python train.py --intermediate_size=1792 --norm_place="pre" --rope_fraction=0.25 --qk_norm=false --init_std_qkv=0.0204 --optimizer="muon_variant" --schedule="wsd" --decay_shape="linear" --max_seq_len=1024
MLP neurons of a small language model. Each row is named by its layer, matrix (up: input weights) and neuron, and shows model dimensions 160-255. Each number is 50 + 10 x the weight over its row's rms, rounded and kept within 0 to 99.
Before each neuron's rows, "fires on" lists the tokens most often at its 100 highest values on Wikipedia text that the model never trained on.

fires on: "en", " time", "er", "ether", "f"
L3.up1631:55 53 46 55 55 57 61 61 43 43 29 48 49 61 40 38 45 43 48 64 51 46 66 33 60 37 28 48 58 47 59 63 51 41 68 42 41 57 53 50 53 60 35 51 53 52 57 63 59 55 45 39 62 36 66 53 43 66 42 42 55 46 46 47 54 38 46 54 52 55 36 55 60 44 43 39 55 64 42 60 35 49 51 42 51 34 48 28 52 36 74 39 49 50 43 42

fires on: " o", "ie", "o", "u", "ow", "!"
L3.up849:51 46 40 45 28 46 58 48 52 37 47 56 57 47 59 55 60 40 47 51 35 49 31 54 58 61 54 29 59 60 60 43 42 43 50 60 39 50 52 75 39 61 47 58 67 46 57 57 57 61 51 42 31 62 41 59 58 47 41 33 45 37 47 51 41 53 54 70 54 49 52 50 51 43 59 42 50 46 41 59 44 51 58 50 51 35 44 51 40 57 59 49 70 46 49 58

fires on: "at", "gy", "ace", "b", "er"
L3.up82:47 62 51 48 37 41 64 32 49 39 39 43 43 50 42 51 25 44 62 46 41 60 52 44 34 54 36 60 38 65 46 44 40 49 55 62 51 50 63 48 53 53 59 44 28 42 56 50 51 73 55 43 56 60 60 65 32 45 44 25 44 52 53 49 50 49 48 59 63 40 46 49 58 58 36 39 51 47 41 72 69 48 57 52 47 69 48 56 38 55 62 53 47 46 67 47

fires on: " of", "ol", "orm", "port", "res"
L3.up1771:48 33 54 43 54 59 61 63 73 41 48 43 63 72 59 54 50 37 62 47 46 48 51 43 53 53 55 45 59 41 43 43 47 43 41 37 42 48 60 43 66 66 44 60 50 65 55 56 52 56 51 51 33 36 47 51 50 64 50 56 42 36 52 62 44 57 43 59 44 54 33 63 32 50 39 63 69 47 52 58 52 40 35 49 49 50 54 46 46 51 60 33 41 48 23 33

fires on: "ac", "ik", "ic", " other", "ric", " estab"
L3.up1426:52 54 48 58 46 28 40 46 66 41 50 38 43 53 60 56 41 46 43 61 46 43 54 34 49 51 49 44 59 46 55 47 50 48 57 33 36 42 41 57 64 49 46 47 57 58 53 52 67 54 61 50 55 45 66 40 40 55 40 45 48 44 63 26 54 39 57 48 52 43 50 42 35 47 39 59 46 51 54 39 36 50 43 42 61 49 56 39 53 48 53 31 49 64 56 59

fires on: "ower", "ail", "iss", "umber", "ly", "ady"
L3.up833:58 51 50 50 50 52 43 56 66 53 57 36 27 49 55 56 56 43 54 55 57 72 57 54 51 42 25 30 48 69 60 51 52 58 37 44 61 35 52 40 58 71 53 50 53 45 65 46 34 57 36 39 57 56 39 47 45 31 54 39 47 49 34 47 26 41 57 58 55 48 50 51 50 37 48 59 53 58 52 26 33 40 34 50 52 55 28 52 40 60 51 46 49 55 46 71

fires on: "o", "iro", "ar", "ne", "ia", "is"
L3.up449:41 49 29 43 75 43 59 43 51 41 43 44 50 53 35 47 62 54 45 45 43 53 48 55 43 59 61 38 56 33 41 47 60 43 38 45 52 59 61 43 49 53 37 35 37 58 59 39 56 53 58 39 47 47 69 40 34 43 46 49 48 56 57 60 71 50 63 62 58 37 69 40 51 49 47 23 46 43 55 46 43 76 37 55 66 40 31 53 62 32 56 52 49 65 60 32

fires on: " per", " poss", ".S", "uc", "17"
L3.up617:38 31 60 52 53 35 44 48 79 35 54 46 58 60 50 60 51 43 42 50 51 49 40 41 50 44 29 59 51 75 38 58 39 50 61 50 60 60 56 44 61 53 39 40 47 41 48 49 53 41 64 52 55 55 43 46 51 59 52 47 53 58 49 64 41 42 56 54 39 42 39 52 47 44 53 53 52 63 50 67 55 34 56 33 43 39 55 69 48 48 49 52 46 54 49 68